From a checkpoint of a small transformer trained on Wikipedia.
Size: 6 heads of 96, MLP 1024 SwiGLU.
Training: a variant of Adam for these matrices, 725M tokens, 5530 steps.
MLP neurons of a small language model. Each row is named by its layer, matrix (gate and up: input weights) and neuron, and shows model dimensions 256-383. Each number is 500 + 40 x the weight over its row's rms, rounded and kept within 0 to 999. Numbers have three digits each. A neuron's up and down rows have the sign that makes its largest values positive.
A block is one neuron, or neurons of one layer that tend to fire together. Before each block is what it responds to, as a language model described it from the Wikipedia text at the highest values.

Mid-word name fragments
L6.gate141:515490522482461542495465438545593584452472524466474556531505461501439552434587474435434518505507563462446502525521480487442478554486488476481477476537494429439530495427494516465532513520489493507504522505518494529578506563522449541510474466510458457431474452473523516499557500432567448527436480430494506481543436578501491517516501455498519470499470513534455512456472451506537505447373
L6.up141:490502498508482496462416411505584512491518472555516550500403467496497521510462476531515568504521454514527556538469491480486532506510436471506461489543527520498410470522494507555478488575544513450531536483512448506578491489512517458473532489569552524503575421467526474476512505520467493490496553494462518491488487484564523524526592473466556558475523535508477487408584488542534558488512
L6.gate238:501535459599545495437518465545490526536496546474541547470505533399489490464540512501552519466545463495439459527467495543531513517597477420530551531451505474497569489514474557451481464425481504534481496412454532546514387555504430538471495514519473525490477524472430482567482485521519505446454454516542460455498498585493474501532580475508572544516516491558493504551490481562566470475467
L6.up238:466405505577529456549493481507545504542448494545491472566476490544526491502513474514478520441499483563520487418502539562579485519478501478492483514460597490464484533502545483502454513493552478599458509430524450515529492530509543509482484515502518543559452536544508512455498400496450418565492462472466469532418464450512546475470491547452467509454488507488467508426516493374512506505506
L6.gate399:541486484514488554485531561434547488473573535543506451477497461495496452530469474520536543491588533471578589479545450544505489591423496464560569513516572455495478519463448521505430476512464533520440561560509539491469394429509543509528504504538504552528456521463478496523470523440512549458454507417417568467464579473497414484499531495497521515552519485552436526524395545448560533461486
L6.up399:475455525543565480537519461492540525484553488528506522467509566498431495548497414466488402478445472498482439488471499504484496532540419519487468493498521488575505502443498468484507522480447490510562456466487459525484497544502503500530535480521564406528483549421518506458473507544543525456519417547481563423451502531538506464535552582507539515558510436470484493486529498489465405484452
L6.gate503:495491431502454498521517508440553529539600566398446522461500498502527468489463457525458532502483484504542435559517512500525535514498456475551524478540463501571576504460465480511460515529481503543505504492533523471525460479487402525534526539460479498451479478480545422501504520458515507518483475555449451524517501559538471470524541529449492589487453457538516538453467544525521466479539
L6.up503:468520496518477439497513595442477430460537478499499516519447447456489468528476455524506552463519523486495588488448545461508474459526525375508504532544546467382496528443529477461525585421476586532484494495522431524436477502499522459516527490467538472523529532527508486547489505533559534540457510489509548560521459500500562535475441462490488533492561422436445526528467486456568507445503
L6.gate560:556559533464557535551467538478571517481575466485462544487480532507498465530537536464515565504538461468544550512490487538513470507561542463429512519476450474511481531540513508499521577460505441533494531456534425488560553494507482478536510468501503482504487521502528490508525498539428506478526590463562500523474509535462508549458496482492551575518505480464415436470458493497560453546476
L6.up560:510493476438497429447489483403434499510475611528548440556579441556522511529455529511526503539491488548523509508500477512537550491445471498547463516469567503455519429484497473488424476495499501511511481522511527488491469494541548612401470487479495532481488490475508498483524469513496443486538475479511454520473521501484522442496499522485484563475423448502504464512577528447509514424498
L6.gate593:469550482486510515512522441504527513508520506533485457538513492447498530454474463460471459523517484553526474473476492501463547491590430492438564497516586493468542439498478529445517539439487583493466498455515508544552482399528452446512478467506534490526434536526461544561509522489514573547460490565459486507577455516531484473554474503486495484529509496451479447493499486534568472433481
L6.up593:533471491502414517457538457514520480552503461469470519435479483470517524538549493471422500478586528395479555491532612544510544442466514373564508516567450500449547568505421557508430522515491555556521495502494548540490550463448601500493502517514509467496454430460531524562484520403560448520489553478503562546415474497496459557459526547501459564531560547551434536464527513474468493478534
L6.gate599:528471481561533516559569451465531534535552520472492508549520523499560459553583488529479611513534516498435471492529486469517498519454410487486438498535501490466511482505496474391456583495520503538499556472540484521494482543500583478525491509513534466483521462526535460477539491506424535509437515475494545505428545510518453507470432514490605491495505433491528432504510485463543504464493
L6.up599:524451499496491461476419490487484498480526425447392409510482445503495576511453469505494438545524429443500567474529494516504476542523485467541495565599538521538504482526491531533473479472513592569551485460500435527490495452496481451488495527523593500507514549394499494456493558557530432560467539474470517449513496480551495516523531542474438540436517546541463505454488483453564416491491
L6.gate921:497526534483510550537499490445548497539522489568400472560544493424490534451529482554478530469527516521524496518532506501461569523525419416539490497483513426494535527471504541445629533531529534440461540498522499538491465544450491477485486483472564546467594517452436448483416540530462510535493541396513584566454532416519545546483497563508428509477509563528411499532588552456597518518479
L6.up921:498463503530545478518500515505494513440501550442450480497513527493501545487523530547518511446449442544531580469459475488536525546493476444594466478452484504516510577469496526516552509477509566519510544491541531495419480511547499478403440502534614470468543526495496521459527525534452477562523508559586507531456511470556466503505444524490548540449457496505525481427491578454578442500397

Mid-word fragments after prefixes
L5.gate567:492479448458545474427572504477545484498497519533535424538535450478511492495421565515483453463472520503476462500529525517545568486473543507562529485474515501554519459498516500517450487483462527467471464485545518495456498552569545447557413506431413502471482568498592487560519509589508496501513495508582583529456534533523446544498512514452548499559477517447510458554480500531512361566468
L5.up567:497457498588548554561504469557484540527532444529532470488493471477567529503469492451422467479490457536488463584499535462506466465477479537453521533489514530542505465515502480502569536616506474561579463497441451436569499460422497525532442539505460559505565487505465569468495498485533527468430475556540488534441417526540475467501515439430442469448466562491479575541513463439502528494514

Separation "from", word pieces
L5.gate714:479528511506440502507520465485539574527464491457453457444495439455502493489471427466501489472497433486527475507492498513533531484514415445504456562453496524520481509535495595574485493475453489503498522521547556513533543540556442479495480522493457471562531490432448507493416437484442472510544537542563490431524513544547476555484471460523526502589504434531512495483479518503609530546465
L5.up714:489514530586479427505532504499462487445468506501522484503520458479488411510502512473415508429538492506493464531538519589466490495465472502487531504529453455513520456512541523416500524455527523511477553516506511487492536525493490558489515461458502539526535522517474573522486499496420428499516532525481420513564484492549513469471469553533464520473518484487408551465501455498521553496551

Two-digit numbers in statistics
L2.gate147:494491516542588435449537469480450516496460541466467491492455461485490471483535429520495546435505441520520502485502581468496497488393471488451535481563458566471513467479504522554471532569507500476472521435504511489518572464390496511446519459484552549496418591463480520469584599486481496494538491526469525431515525504474497502499447570490476523515498467447478511487540441575547455593471
L2.up147:513516527440469513582565532464528500524500450496483537492544506519500493547522463544416481487546517458557565475483422466486623510491428507620531502500511530498536526462509538508504553531536524473475569453512577502516457495447455475464542492496493480490511522500528544456549512527537433465475553512489569509501481493466437498445501506514490590588524516488473484504403486479544541463569
L2.gate271:510510558485540433406447440436546493431460410450498494525454527515509546435424530484589523515445562450584487454507546440482563532484538550529505493551525541530485450489462470491480500584500459543434484445518493459430514501505468499515484532425531483442496450489503512536498525482529528462434521540507565482504505462565550482502508541517508426550464514594491479445506461525496558471434
L2.up271:455500518489524504519552494539494505523488467471385425526490470498506517511458483555437538466381475544456546535497572465483473472486413483428461474511493535476505462505485523441443559511539496542486487581438471526538463489486514509492351510518534486516450473520495464463546536415526513504516497529501530532472466503513478456594497482454577502448558552473448527483490490595513452531505
L2.gate506:512557592529533501529508495483517480504493515445490513594468489465544440500456449539528454498518535499465544458458518512533488614505373458553500524472481487434427540472523541512431571538542447545518501588456483506521456482474549458464529501497390534480519482426476434482511510545503467501440430482489469598502532545493477491444470447470463524522454454495494512473482492494434538478516
L2.up506:476567545536550514575479430432558531516470492473503537569489532486477518444528484511513568532468456483501502508560429467582509583546498435557507494405531462502444496507484542587494552461547474463473444550458439468535492524475502514487484496577472485454509522513509523521558436534505480461450479482457483497538459534441447538421519472533473454519496441486506490479536478539529456543542
L2.gate533:432577492479588523496467483500505498523516454488553577486432489465543532440464443505481512483520533494582523532505529428438498516509518458446528538478475528461508380527572563538551516495463456471477507451531509559486463457451521500503475469471478510446471510393414468543574538453547459504474513493536486510564487540541426474479560509446507519506496528463481550494472444513448461409508
L2.up533:476466465515517474443507514513447506473457555534501498522515524498489498444497450448454433506573429509479522463513528560475486525437412532475526497479545534458484441488478469474434478493486500617495515489490491480539520478430543588504474476505484517584449515471520478487521511530450462467453504526551480468427547480510512490441535566540483493518493556515477462444466552564411469491543
L2.gate790:446489478523504444552568504523554498523466460509559487509431457570516547484394496464522444447522557506503559561495480527503522561496497522541495525482549537459517522472556490552504456489492447440510469516463503485513509504400506526495553548555504525500461506622493516446569458513461461508469498494557512487525493503457477463532542487530472548444525505494465523509449414566471532470470
L2.up790:465547527521518476512599506461481434581463511497566401552479480593559596444490551517541503470512526536468483656495520512470577518496434491502472500515451474447462493486561479505470477501514480521495485466528516568494482461451528510568444507404519547529469503538519493491496530527519442550438521527490533477453558512552589560560481454501465490508477579483485549526442484551563524491481
L2.gate895:496570582468509419498559488489546506519444463491470466482468579465524563467562545554606487517483466551557511552521604494441500497543506551544613497575521461485485409377451551447517452542504453499528498420517505515494449533487469514501509500485569514467520543489524476549435533510509442523489517519582533478487552472484512497466542516476535592472499510514474520555541504543448443410543
L2.up895:489517353465473492562465534487487504551543486469490509561458499458515525487478466510509482451524497428482472509474489512581477534516436477497531510490511532465542476546538457490485563469544542514485571453501575482478458491503565556502498507495503515518450463409476583511502505563546500487456463562499513511474431542562506488494451469447481442522564521462426480483506524504558522473614
L2.gate948:468475456514534463460443550540542512532451458514518493522423460446478486440487416482491487519546435450458586484484542439436523586538529452598543466526502502429535452502509520472504543506565521529483459498530606527501561494465542503446476489533505411470474518606447527445521518499570477530488479507486491453495523501442497567514513534480497514579456494510496488500469522463552528482527
L2.up948:464485486505469470538482453463482517536523559492486520482487496508537476489513521435496475487482469478533421501518523532460476531551451473489488488568450516484529506505499538463584409528465495464462599499487428537529495536466444541525538522490503546463493476548568490480538477505497503451491484462529423501431458487507465538484488523470527591492430551440470567549467465653454527476549
L2.gate955:516465471517520504459561528577534526434517369433483468422519495504506534514475473416501519597435501499426493488501554518528502503516493566484479515551469495439525438551448552519574488559532491466546575508520523522493474460459427525454431499434542563546550469483489445448482485526511467487512537481473456500587524436520466455500461528453524525486487526471454479546520517531485556521470
L2.up955:512519488516546567497389501495461508574447513511518516541532572528539486492481438483476551557503509479485483509517448470519480460503441490592482442510544495491527486506510441415465450446544528506468477455497530465466593482487440505525517500527494503515442510527486504506468512486521473485442496452561535474519558534502489493459600553444462512506530515545527505500427600539490494520581

Adjectives before nouns
L2.gate347:583511533490522536524456536540500476529436498505498518483524476569557570486474527502493459492439500498498444547536465602545553565511513568495455509541519566473482488515520525549547560517498499458423576438456433564466498490567524493518522463490473485484470477506440587502433551517451497568469487507451513608517486506464504543558444515516525517500520593456511510500471423547452463443511
L2.up347:537564512492520501505541504449460529505411533464593517490487455534524527513434426498478480496497498506448429488496471541473550568481456518485410532555460509441444494451483546473476512521510443520524514491491511537449422457529506482530467522523514499592423534571508506454486589393517541500532413483432548542447513445501531476500488464535551489452489487512522505423498502567472509461530
L2.gate368:519511467563449531464526558457520505473548531481446495492522505426502579573480460468489520491473463559548579513476511567499481490489480484499469471444496533476446488500524529399505515469516571522451499474524529466523500398526538510511460530476566470462467452591535502487548492449515553522565514492438479490452519512421455551523472477470484537582483442499470503508533476531557437493487
L2.up368:535500484526502489576505488442521453543530562516460582465531536455495545510492464440481515568499500514542502494441436542430494470454499546509452500404487541511482547611515507437546478475535550569462495499490492473492560449548555456543530532435500440483499481543510438486458498489439520438636536574484447477524508511412483506507472478540473505587512468462541492507499511533515482549527
L2.gate455:473494546437453519491503520492561523621493549478489459551422524483484491455484494521504543555528495574458520553494489480493472418511496522532511540455538527465554497469475527482523438550595441544550510432515532414443499477448549518496439477550490450487436505495449468447490490411526585450583480468406474542530539556471489470470493601452527471446477473520473518407496441492499432563526
L2.up455:548484512497469523562460494519458473545523529487545487563475548526511476435459501443476506524508476505484500459530555506489463461530524511587505515483521470434483524512469476513527483475525460529545519476510503455424497493503547461492624507509483508495410511461534517526466552502493537489556444443518488539585495475447518480469485589489470382465553528481534538476505513493537438524597
L2.gate482:508621472517515425450447472492504542512450430490525480449524491505547494450563533551551461513559529475499493533441475564464545526562541438598558537426554511496448449474506494493557528484571542489450522579573504434542508452485504472462446500494445440534540445479474460563544540504583527513448450513520530549479502537496474540520582510490481438533470507441511556476438552512484478503545
L2.up482:484565500504439493517558522488453451473466469492476399482460517445536537487568505498489526487536448422516503580511425565549503465506476458532527534511519477540500496551463484518479473425555501483530563526555510490525484500500492510514516487538539528493561541522487551630560565504523534569485494541517550571446448495506460555512514503498514561421467524439540509467337488505514453467497
L2.gate566:523486411529456457475508457469528499492413469542514470528447534472439542444441498443563481524508568454464581551484458490492557496440480526478478440542479527513506518493575542517458529509531493422477507521519588558532499526502538472505544560418487428492509514510603515517477550523470519504584492527439531553432472491487474581542489534520468546546462469469458508435533466443510447454500
L2.up566:520442494429527513442475379388456489522478503525484500494490503468500480445498524495528396543485548468472506517449471507408507568512489542426461496465479511465510482480566545580566487541561473548498502496501531483458487495502484502515500497506478462458474571496540495544516575484503515527476486537389493494439473441513525586495460506511478548593478417438461511453502491475514453495528
L2.gate825:504527482468451482520496469478484489523489556562459541437556501497474459441524472438468513589541459517486491493457447498418488485560445463564491489501465534529470513531558477542550487506442513475468521424515485449569521451484482432503558457523488479492543536484478495510513541456565595495519442500541464487472518540486486562412595505532484561524526521479487499467529492480514512503514
L2.up825:541528510527406503507494458416546483524465477514517419515458530488547467436464565490495498460525509558450502590464532503505485547561500526492466493463508522520483559573550523558526441486526456487525538448557526455544522467530463526530549476498542485491543503510456486555491475540554499507590518495526535522398513502523548469465507536459479505523532494530523482450525484473532479545528
L2.gate850:579527456516460438481575486479474521569452523460478526507462520441479499454514546479565541498480616575504573547470506468497446551456474523461525531452455549512476457576519544495511431501511504442489545511536580518495465506545533511540509540498552463450458481528464503451592472512513545488528523506456540401482465548468538556470512526522532527514531509505500501526514499596518480475502
L2.up850:551504506499495452524542489524487403543483605488462524498493567498487556389504480474552509497475545585483435511490526457528470518422510598463509507471470500462453550550551517462477387467489477402448547487554529465458423532480569484496518535467493441482507531521467527433514566538501501476538493519490553420420451498475495526466483513534505465530482493466519453496533517547542425471501
L2.gate880:508465526550428529458471533518461547449485466520456515439533558484509468477540502525542578593525537527475559475501503408504436505444533516501511564455581453488514485514473510543547545491469465513507494546548506470480531497486470511484558445490447519598468459429464448467491539476536516510472492440541491442501514520459501507528522475572429550540526507448550496498464473569490471482469
L2.up880:437459506506467463457592481506498477512535495438501543474494529500510514542485491488537485445520489508498511525503604489486483519524570536502496549452533490492454503485536511526467551508478487549467512429410560496441526477496512444484404528464551540454556546536485446420568499516550446497518474516478514531545516511488585583548549554448438516537528488487603462468501651533414487503546

Quantity words and numerals
L5.gate494:508510503503505461469512488511489537473555466478525493500470464441528547427489527466485415538478552532536529406510569422503525524436554487486453542480457564441526412498516540490521520439492501521496450537542503545491479440484540514406474484518488487506427474562491468434600544487485530507468488497474518469480551530457459470501570528445480495474513477466495518480570433469449481466414
L5.up494:506406530495521491486511472467459497540546500471516496521465459482535546467474465432558531489495547548491540443535555477474420527440575501435484476497469458434508504455463506481495461431481483513514516559480468586478550486492533510565553548484554528477472519504455505459534544499424498511476465505495461461510533464500488479491577500474487556502492513494470532469556445484429512466491

Mid-word fragments
L6.gate160:476483546416469429520467504518528512553590505477485520483481483499518584498471606538481536431512509484466437444446464550497518410494539530519438477541504532508472493503500558502525453568525474413500494546507503472452533514541528520421511455540406469498440501473494514488475506515436530498545533535530519588536507473520461536502479433486514521529497439454547522538517522487598497478542
L6.up160:567488467548556575523517496510476497444464601472499513522550501447505503519537539525525456543496424550543522446533470549555495561413472461523570540479552520498507512535503537519451478518502493488537535537544435511497491527507517521530512498478530467572517548460492484452511426528481606506482485489516607565446459523446456523483536576520517545506506486520458510500475476491553495507521
L6.gate555:522463481511589474454551558473505507413480539433498475483463357475508454516552525523430502441461447531487434549479456402504444489451469511488510483454445498520485469522483532472492406511542506487570455478582491560519468506456487443498482519505472505472547527486494476493433433489481454502579482539510430499511522503477484572537487446492555501429494495459473549527477497522565494492510
L6.up555:482481460456499520534549483441454526502476538518499580540457451430396546542535480503471485455543456485545489561504517491501517561508520479538485472494477493530525480535510479409475534509500516532585522539594517468560479494488528493520460463466531447533497470457556514628453471598501510422423500528453510434528446498509541555501477531507509522426584477493513544427515492563564488478521
L6.gate576:564530492440611543500440547579470531523521503486475494458517558520480506480490504486490509490418477567505503437485506481465503533476532518493468502484400512530479461490451496453481464557540501459475484475517585522462473515498449427449539497497469423459434461513564497541500470473581473487487533529502500489450508521398502507478506561467510555464512508478531573543528530533441482509515
L6.up576:532600575472539488516571541515510476475502499515464557492543542474569411493494567516489522446524428508526461495459492525474473496536524476428479524503510468514513464503478495489514551528481473502514533489544455465444443540490549487440519505479521415562482424472516532527458486466493505404489441514492488598556442529493526518475501528497577518441516500480476457517440419535527403427530
L6.gate619:519446466517508522470447519492548454490486516497515494455548476398533532521495458505520520499524462497540464501511508510515471477574554536447561461518467486496532520475579435506527504514529539491495487473470503420469502554491506526492541397501508469471470510530570540517470456443543538476497508506475541522551537520444545552506487527432536543489538465541513511538505462507580408474520
L6.up619:545436517491529561515491489459455507518571532478522509460526453420502524406461460491505518491479458539454522523511514556525491540500539500569502473423522482518523543487475513481548475462479503496549486534460477485470455472572465526477488500519466463399442485443518528546491419536496509467471575488507532515453518559390516471431466523478484513523487498567517546523515504489512510522452
L6.gate705:531495530469453438508512506532535526487500479502461513437479525475493461523509534479499476518507423550530561550540511502509514479561494533518514526500446533536555519490444481479453500505512427521443440458542476545485475538562427542486544501522509503451445409520471539499503516405495496510530552488458463480416563546572480582497477482496477524559515531479493502452488548528487484505561
L6.up705:523511473479521536510499491540486525487475470436463417470532466502471476479567506531494496501422441512469478483523421490533516448467479479497516503435488480548480453473499474499517489478506521467499545554466479477458463484528441435507451434455494545462493461524517497528498450505440493509376559529550498523555574478562481513509485552520440462531527545436471505502457405448512471527573
L6.gate913:496527468490592429427465406533575541552454517439545520495596476500499525462529513526555491549499531532520507474497434514456459525533523512514513513506516515507539502524536489451447452527559504464446471483466505491571462511468496496530472493526545558531489412495496440375533387532446537456512555505413404503441509519532441527522501541467538522460512538464527528414484500539509491541532
L6.up913:509517517475484500482531581487461466503415457494566469515488438498553518447590498564522490469519513425440483513524479509551488520448490524491537509452527486543501534483566484578457471500489476488504536560462435496432502417471503477555505543510443531547487510498415509562545516470549449466489526500508437501469461514513446538463505528472484438471393503494481548536453475521542443491465
L6.gate953:487555473520504509510524495517543517470419535484451523457443396524490496462481586451497462416449549555550479483531516435497546506498506485450514475548491432445516477515482486550491496490518444516563484507512496480492591515495471401502468509480502502493526484497510447515507492480544496440551554514521473433498492493473521551475530503474570548547504487524416547511466434558494451482488
L6.up953:386449472501406549438469514483507545494499477473529440442592524466514437481514508523460511505564500548478525459568484499469471486515467507450540516583440523563424482545596520485483550506494496503512461502423482496522438580479472466502450486484511467504521431501477519520462639481470410506522577511518517516518503490496550514489464562551441531489535509542543537495455544543463438560563
L6.gate982:547477466479368474522494545505565524522503479493451458469519517552444427570507499475544446530419510500483474527592523526502470506403468438512547531477526443490452488544500426530471492463488445476477532600508452575588434537495507540491491500443485528479479525470564383452505566469542503516489577487547461585543484517478440491499517519499585458465472492525458515489486540526567493501497
L6.up982:499566507483554539460509480547499502487426508540493518510551464552479513521530468525561499520488447455512513515523431497447591580486485470466520482463541472512505506538495451446539539497576451457568507493453522488521493571440477486443452449452520528473480522527551515493520494490590503496480522526529527495534513549505511548412453448502547551513489532492471553477486499523496510517529

Pre-noun modifiers
L6.gate43:487505464509497434516469475483483509464522540441432477543486504538501552501496527445534536528488513494462527539490490468499523482507509514483416467553502468472493513493548543532486473528529517492525429463471470530462501485512506415493512416526515550478513528496496537458613455447494522503478503567447482457538525503471515438586539428507486477429460536499440519543499435583537539484468
L6.up43:469560435429487477545479497543539533531569484517451539516430445490502551400477548486579511491475538519457529543436507509445499470535527538536503513517497469544512445512525554522573507534505447482479482474471565518466504501473483497451512533520513528430438399441584474497500495469553542486450525498505418546532505414465520421537464416517524448458469491521490572552434498460438589550487
L6.gate180:491526462465497488554549458466485528527536532502461452499529512487507481502555488511519520519446517519455553571548533531396511517515431476506432481511508469488474524490539554511527512449501518558506515433569533563523519381489543499522515547496544475446460501505527502547539519456434541521470494424519409467424499508451456522574523546383500582552548430519518471540520486505476498506471
L6.up180:477512533474471530494502540467484487543506514482550526506460530579484557461497501453497545500528463539507461519560507479551535557498473522528470502525508497487552502452540490469462429486502528442467530472409532457503482557487481509501456574444550513532497520512554567568475462573481525478511487478448526495439516459465505414481510511526519476442524528512493417523447406575480459556470
L6.gate392:517532558552513457390471515418508516481550485506506482544505483522605493515488493458529478558523504547460533570483584436519521520516595564460520471510460493411450500494501510479478544496552497486484481432497471500479476454607445497507445486435515516495413511534506556444452507438490525469457449491503446480492508425420512506571521477466473511548440506466480524514477481529477484517523
L6.up392:466501559432492535452489470460529519537494532541428450497566538510493448493517435506484484453490470494528486574481509489460526506513507547507459493480520503439469533498564507537514460493508509468509515458463536518413498480497518460511536478490475560515476490495545545459495506503448486462519506513441517448464517477486567436446508543525466499525478412446455486507512384494531528416520
L6.gate518:561496511487539609516534468507596510496430513514488578496530563518492553568507468528517543557451475526493491538559517475446452452448539498514513516556461490561522511482470566495501487522486493586435456477541547531564463538448515502425451478475467528463431471497545501509579469506512536505499492556506456493437457474523454472478473463494515532468515524421521502473478492531542458425456
L6.up518:497459518456526538550503557513524478527480580519461510520550529492582478525485525538476449514478490535538479522444548478464479514531532521514538547510540551547419544508478538549538466531493494538499512520528525457462491505491432490481495508495494510526461500574508437496465515519536548491501469486478479443470410404495472456528486428426425429468509501444516484524415516510571470376557
L6.gate567:492465543512494520475474494510469504525475577468434485539496513552537574473492430496480487550444546497507519496551583464497499452514512529452500500470498538476487442496522555530533543502527479570488559524499469548521521483457569418566509551525477557460423494502503509510497526547461557530519439464493523462480575454482465444500497504534450514464512485467495450526551517543492427486470
L6.up567:498493539471458464478481432499481505498484470478523550552448491489537495454502504519565500503485518487472559514515505581559453455564545556441564469474463452498474511517511531477535523534485457516469544486454525511528459470503546486515500516508483493477496434515462508488574521510467495482537472511459491505441452445518458532551543514470386552466564488483467513478494422484500516510413
L6.gate600:494498557490487447514523548505430501538472508436499508500492546469531544463522470483556563490488554529418481532488548492433494505468530558464438505468469471447465547467497507435502534502490479470471502464511573553422520491546485392527557546524493537472426570451449481499522453411493545423536502487456457517472513496503539563542509454527421573503514479453512456596523520569558517458431
L6.up600:584472528501492501455504472456495516494482490496520448439491524461549522454461525529537505469480454494499474494578532526564501560425509530477533502522465435431505553460507463548549457435505393555626518552460521480479481463520500515513430471580526490467448540504487535603493505522501557435544492391496520479444554486520485440570497534451532525467578452451479566473490468520474498480501
L6.gate999:494553519555519487544558437561484529510447522473501483478498452531508482549488524492495473515475480518449475426486542512539548528447583526540534543514498533477471507554482576508513476483496480522545501523529467489464472521523493500495470489545487494491508469590510469448512540469489538504563513504460490462554476502535488517506498451491487481535477452412508486510452517557536475503418
L6.up999:570502430517497526498515498412453471530438517486543503495588542524551495465486455523551483490513448526538499528539587451495499490517389558469475458505537562503453565545497529411486521460455451463547515513526454470477494481479473513477482504450573541496481474534436457485468506566510465563517477512501456472473508413453545548444485521464530530492520482451445463531577472503435456515563
L6.gate1018:516466504489551464506514466443577495545498502573457502498450526409488568519508489474568511541562543556483512465570547381487520575470496589472462506471530554482519469531490455498516506462502475490498433469470497551489509470502494516529406509453530570478485533527498507489441538490445547507554496444505491515447579463491565443475473536545481472471499545455498517452521467528569521489541
L6.up1018:513460477479434513508501488449490485529520522490443507518554510460490528507484469465482490613523483467532478528422567437456461458545477569477455551466496492517486430483445528558556540476549551524496549412529491534443572434497480443551463512454475421480469505531493529446520538416478494520488520523426407485485478505530521425469542494543453461527505512495497502507467524500464583495464